config.toml
num_attention_heads = 2
parallel_block = false
init = "normal"
init_std_qkv = 0.0225
lr_mult_down = 0.7
batch_tokens = 16384
train_tokens = 181400000
MLP neurons of a small language model. Each row is named by its layer, matrix (up: input weights; down: output weights) and neuron, and shows model dimensions 128-255. Each number is 50 + 15 x the weight over its row's rms, rounded and kept within 0 to 99.
Before each neuron's rows, "fires in" lists the words (lower case) most often at its 100 highest values on Wikipedia text that the model never trained on; "fires after" lists the tokens most often just before its 100 highest values on Wikipedia text that the model never trained on. A number after a token or word is its count.

fires in: "in" 43, "as" 12, "while" 6, "although" 5, "by" 4, "with" 4
fires after: "." 84, " Al" 5
L4.up111:50 47 47 60 12 67 56 49 59 48 51 76 37 54 66 51 60 52 50 65 54 29 47 42 41 65 68 56 73 53 40 39 62 67 34 23 52 50 51 55 42 34 58 60 29 52 68 31 38 39 55 00 51 38 70 57 53 33 58 55 32 38 38 34 40 83 68 65 35 57 53 37 50 70 53 44 52 76 51 35 71 80 30 47 56 25 81 15 37 57 39 48 41 61 38 62 45 48 21 41 42 65 32 59 54 34 61 43 29 46 61 59 83 45 42 58 37 57 21 40 62 51 48 46 33 39 61 31
L4.down111:48 54 44 37 34 64 65 37 31 34 67 45 51 33 42 35 26 52 81 36 22 37 51 56 46 29 38 65 60 44 55 57 50 40 65 60 57 49 44 47 34 50 40 17 60 42 47 57 35 33 29 56 64 63 48 58 33 33 24 54 56 38 59 75 50 40 55 47 58 88 35 40 55 55 50 42 69 52 43 26 30 37 43 38 48 33 75 96 48 45 48 51 56 72 36 60 47 32 48 41 34 33 64 72 99 20 82 45 41 50 51 67 47 57 78 47 66 47 53 59 58 49 62 68 42 54 43 33

fires in: "and" 72, "or" 5
fires after: "," 64, ")," 6
L4.up149:49 41 66 16 59 35 49 60 52 60 62 63 64 32 54 46 17 43 16 34 41 67 48 17 45 52 61 49 64 53 62 46 58 32 42 63 53 52 46 42 93 50 28 47 76 54 69 49 65 34 53 64 27 55 81 49 59 39 48 54 59 38 69 37 45 23 49 45 64 55 44 50 50 53 59 52 38 46 59 26 61 58 29 49 44 76 35 20 70 38 39 33 49 40 37 48 47 40 73 65 28 74 54 65 28 47 72 36 60 39 69 69 29 54 65 75 41 60 36 38 29 35 49 40 71 58 54 42
L4.down149:74 59 61 23 62 61 58 39 45 45 49 47 37 57 61 28 51 37 69 40 59 53 34 22 31 49 55 67 19 47 49 35 56 49 73 77 37 56 19 72 50 55 60 63 52 57 44 44 36 47 48 47 65 64 34 53 48 41 48 62 47 81 58 55 70 62 38 30 47 54 60 58 19 62 52 63 25 40 45 41 37 57 45 46 47 30 86 58 52 46 42 53 47 62 34 18 54 71 60 42 49 60 52 52 30 55 59 64 33 75 31 49 55 24 65 32 61 41 31 49 53 70 70 83 40 48 46 77

fires in: "his" 41, "the" 19, "her" 4
fires after: " to" 31, " at" 14, " with" 10, " in" 5
L4.up525:47 85 67 45 46 63 34 33 66 41 66 55 64 75 63 33 77 34 62 32 22 36 69 50 29 52 67 49 52 45 70 64 26 57 43 70 64 49 08 34 64 44 67 58 51 44 32 62 68 20 48 50 52 38 62 54 28 64 50 53 70 48 38 67 41 40 58 57 55 59 63 67 45 77 49 41 85 57 59 38 39 55 49 78 54 54 71 46 37 91 45 32 65 35 44 49 47 42 63 49 25 53 18 32 82 38 71 43 71 28 51 35 59 40 52 62 16 39 41 59 24 63 54 61 42 70 52 68
L4.down525:29 51 51 66 43 46 50 43 66 14 33 21 24 53 60 52 52 37 39 54 68 50 49 45 63 73 68 17 51 65 55 45 49 63 29 56 19 38 58 34 39 33 67 49 31 48 34 72 42 81 63 46 41 44 52 61 64 34 83 32 35 60 41 29 46 32 33 52 52 28 46 52 28 58 47 21 53 36 34 42 41 79 55 42 43 60 18 67 49 32 59 72 35 59 55 53 52 48 25 52 61 76 27 47 41 50 52 31 60 77 70 84 38 51 53 54 67 53 52 22 36 57 69 44 63 17 31 37

fires in: "which" 47, "there" 17, "and" 12
fires after: "," 60
L4.up594:51 30 35 44 56 48 61 71 46 23 46 68 26 49 46 74 41 37 49 59 42 50 56 34 61 74 29 55 66 58 67 34 51 45 48 48 56 61 51 45 65 56 26 17 55 23 55 43 64 50 58 43 60 57 79 70 50 56 54 61 79 49 75 60 62 38 73 53 22 65 44 32 57 66 28 48 88 53 66 35 85 50 46 34 33 53 40 33 58 14 38 44 70 52 58 33 32 49 29 52 25 54 66 45 63 31 42 41 21 27 73 54 71 38 57 26 33 56 26 65 45 58 45 47 36 38 60 50
L4.down594:38 58 71 37 48 34 51 31 53 58 63 36 65 71 44 46 40 47 61 37 43 32 30 37 63 57 69 69 48 21 51 49 52 51 40 19 55 45 44 60 47 28 62 68 61 64 44 46 83 46 56 75 68 76 37 47 16 47 75 29 63 69 57 57 36 40 32 37 53 78 50 46 36 76 52 58 61 64 76 54 37 37 47 62 58 48 63 52 38 46 58 52 44 28 61 56 13 50 54 53 45 38 57 50 83 61 68 46 51 47 53 50 35 68 87 46 42 44 43 48 56 29 59 42 37 85 47 47

fires in: "the" 35, "and" 27, "who" 4
fires after: "," 67, " that" 5
L3.up455:35 89 71 44 62 46 68 65 45 50 69 61 46 63 50 18 40 64 47 44 40 46 51 32 50 32 26 40 40 35 54 51 57 46 53 49 59 77 37 28 40 68 48 78 76 54 53 44 51 65 43 65 72 58 43 48 81 43 57 60 53 29 87 34 53 56 60 39 59 40 51 73 54 39 43 47 64 65 56 53 71 51 35 49 75 65 61 58 57 69 35 62 51 41 44 61 20 48 37 50 26 36 50 42 57 42 52 70 51 58 33 46 54 45 61 42 39 62 85 70 61 56 48 52 40 43 46 62
L3.down455:59 37 85 62 36 57 52 37 36 24 64 33 86 34 69 41 56 46 50 77 56 29 33 60 53 40 50 71 52 52 58 61 62 59 60 60 54 61 33 63 64 54 74 32 45 58 53 29 62 37 41 20 45 61 43 64 46 90 48 24 49 54 55 44 69 38 62 45 48 58 35 23 46 51 47 55 38 79 40 30 44 50 47 63 42 39 44 45 22 45 56 47 50 38 53 26 62 46 48 30 55 55 18 41 23 56 64 28 28 60 77 68 35 34 31 67 59 51 29 37 21 49 47 80 61 25 62 30

fires in: "and" 53, "or" 8, "that" 8, "of" 6, "for" 5
fires after: "," 67, " stated" 4
L3.up99:58 67 27 42 77 38 62 38 72 58 56 60 19 60 58 39 28 54 14 30 38 49 17 32 43 63 46 76 76 32 49 52 36 49 41 48 39 61 56 65 64 84 62 42 84 47 50 65 32 58 31 42 55 47 73 40 49 37 66 46 50 22 70 37 64 59 32 62 29 33 52 47 30 40 47 48 77 33 49 46 70 52 49 48 55 52 56 40 49 56 28 64 57 56 62 38 44 44 26 57 45 19 60 33 58 50 66 69 57 71 44 39 54 60 46 61 60 56 77 62 40 61 45 52 80 52 54 65
L3.down99:62 53 63 38 71 69 65 55 51 47 58 55 39 57 65 47 66 59 49 58 48 42 55 64 58 49 44 36 37 49 44 51 29 69 60 62 65 55 42 48 62 46 55 64 76 23 53 51 48 61 43 36 48 46 60 30 58 78 35 31 35 41 60 40 82 48 58 11 53 52 39 50 44 70 55 49 31 55 80 23 37 41 39 38 64 54 68 49 33 31 69 20 53 69 31 13 63 35 59 52 34 62 52 45 58 35 72 54 30 36 39 47 41 31 31 59 52 31 70 51 58 24 83 92 50 39 53 56

fires in: "and" 60, "but" 9, "said" 7, "stated" 6
fires after: "," 67, "\"" 4
L8.up195:54 52 51 50 68 41 65 89 26 55 35 62 48 56 39 44 65 29 56 49 57 49 36 52 45 39 54 81 63 49 47 38 16 55 48 28 46 69 27 28 69 91 57 19 40 48 18 56 60 32 45 45 37 49 57 35 86 67 51 53 36 43 56 44 36 55 62 45 39 41 43 55 39 49 47 35 36 65 58 30 37 53 66 30 65 84 47 72 36 43 43 44 60 25 44 37 42 42 48 54 79 59 27 32 49 39 44 78 61 58 68 30 50 55 50 21 37 56 67 73 49 30 37 66 34 48 41 62
L8.down195:71 61 32 54 62 78 61 53 45 62 40 39 51 18 55 72 69 40 45 54 60 50 46 43 33 83 65 82 62 49 35 32 54 63 80 49 44 51 49 58 58 54 40 29 69 40 55 28 32 39 57 53 62 55 70 43 45 38 69 74 12 32 63 32 36 76 52 54 47 42 63 70 47 65 27 56 47 47 54 40 19 59 56 41 25 63 53 34 52 56 34 30 66 57 61 52 46 49 44 37 43 44 37 49 48 34 30 27 72 62 52 48 33 54 33 48 32 53 80 44 51 37 42 36 57 51 67 44

fires in: "but" 29, "the" 11, "although" 10, "they" 10, "however" 8, "stated" 6
fires after: "," 58, " and" 12, "." 7, ")," 4
L3.up571:48 34 12 42 36 64 40 37 53 36 16 78 77 70 85 23 56 47 40 51 66 45 86 37 35 22 36 69 61 34 70 57 39 54 58 53 55 47 57 56 50 74 47 11 64 22 36 37 30 35 38 47 55 60 11 41 40 59 37 58 45 25 54 42 44 35 45 66 40 44 76 32 76 45 59 41 64 73 39 42 66 61 47 71 38 40 41 50 54 27 22 64 61 58 48 43 37 61 32 64 50 80 54 38 34 47 41 42 30 39 30 51 58 53 55 48 54 26 65 36 67 34 61 74 54 53 48 60
L3.down571:60 48 23 46 54 66 49 46 67 74 60 41 21 57 48 54 58 59 63 49 33 54 38 52 70 46 45 66 50 83 68 55 48 79 63 77 53 43 38 72 52 58 38 66 55 58 39 55 46 28 45 68 41 48 81 18 12 43 24 20 23 68 56 34 51 64 52 22 60 48 49 61 12 46 46 57 74 64 33 44 60 39 44 69 75 55 34 54 33 42 65 68 79 50 36 60 41 42 41 37 41 38 53 53 20 50 37 56 30 29 35 48 53 72 48 52 55 53 42 26 62 24 77 58 50 68 51 21

fires in: "the" 40, "that" 13, "in" 7, "and" 4
fires after: "," 37, " the" 10, " which" 6, " and" 6, " of" 5, " but" 4
L7.up603:64 64 61 56 55 53 44 68 47 07 56 35 51 38 14 54 44 27 50 48 36 54 61 50 36 70 45 61 45 47 63 97 37 38 64 20 62 58 51 63 55 71 42 21 48 37 24 40 54 38 74 65 39 57 82 49 55 27 47 74 51 40 65 40 66 48 34 41 45 55 61 41 44 39 38 67 31 59 37 58 57 65 71 54 59 59 64 60 71 49 41 59 16 43 56 48 43 31 30 55 26 47 48 43 58 51 71 62 64 69 46 58 33 61 64 35 49 60 51 23 56 62 43 37 59 42 54 49
L7.down603:58 55 43 63 39 23 57 34 55 76 59 33 38 25 63 34 43 78 35 18 54 37 54 64 33 33 43 48 55 48 38 47 43 42 59 58 39 51 63 36 41 20 53 38 79 38 82 45 20 49 42 42 77 68 51 50 33 63 74 66 64 45 75 63 64 55 52 60 45 70 61 74 50 60 70 83 56 47 60 68 45 48 26 50 75 46 54 45 65 60 61 37 34 38 27 50 38 29 68 45 59 30 56 41 69 66 57 46 47 18 46 35 44 47 48 68 56 62 56 34 68 42 85 54 68 18 41 44

fires in: "but" 29, "although" 16, "both" 6, "and" 4, "if" 4
fires after: "," 53, " Al" 8, " a" 4
L4.up262:40 66 48 65 58 64 71 54 62 55 73 57 43 55 55 34 43 54 56 20 54 55 79 48 36 44 70 22 53 48 33 49 46 70 58 75 62 43 67 61 72 62 55 54 56 48 57 46 68 50 52 25 73 45 54 19 59 65 76 65 54 39 14 33 57 50 64 60 75 48 94 44 74 42 70 40 23 48 43 76 52 67 67 43 65 25 52 36 38 29 31 17 42 34 57 51 40 52 39 46 60 45 71 54 53 64 54 62 39 06 55 43 77 78 23 41 50 29 47 53 70 41 58 74 37 37 52 58
L4.down262:28 48 30 41 59 31 52 68 22 55 29 40 37 42 59 62 39 86 22 32 48 61 40 59 39 31 47 38 50 66 61 62 36 42 64 34 40 43 41 41 55 53 38 82 33 27 32 59 34 56 62 59 52 71 51 30 62 53 41 57 55 46 76 59 56 49 45 37 74 64 62 46 34 65 40 38 67 60 73 65 49 29 52 75 57 68 33 73 39 60 85 32 58 16 43 17 77 43 65 60 61 86 80 39 30 38 44 70 71 43 54 32 46 31 51 62 47 44 66 59 52 61 47 46 31 71 28 51

fires in: "the" 56, "his" 21, "her" 5
fires after: " in" 82
L4.up235:50 31 71 67 44 22 27 64 21 46 62 39 32 69 28 70 48 56 62 49 56 45 66 69 40 65 41 37 59 49 51 71 17 50 54 35 42 18 43 40 37 74 61 38 34 45 53 47 68 44 65 43 71 54 71 52 71 53 67 44 47 57 65 40 57 49 37 40 71 63 61 61 49 75 55 65 70 69 52 48 45 19 43 67 35 58 58 35 40 56 77 58 63 48 22 70 83 24 50 74 30 60 51 69 64 62 43 82 62 67 09 25 52 78 30 42 06 57 40 40 40 36 57 60 24 64 55 61
L4.down235:52 50 54 49 46 58 51 75 58 58 55 50 47 50 03 42 70 64 58 46 64 32 62 52 55 67 66 69 48 69 30 55 56 23 47 55 37 61 27 55 64 46 47 61 63 69 55 53 33 40 09 69 58 33 56 45 48 72 55 58 83 56 67 33 46 45 56 46 65 40 60 52 57 32 33 45 59 40 32 40 66 44 59 47 55 54 47 54 51 07 53 85 36 65 67 24 34 43 48 46 45 20 68 42 59 53 49 37 40 49 55 67 24 64 51 53 60 52 34 57 55 51 69 54 50 46 38 46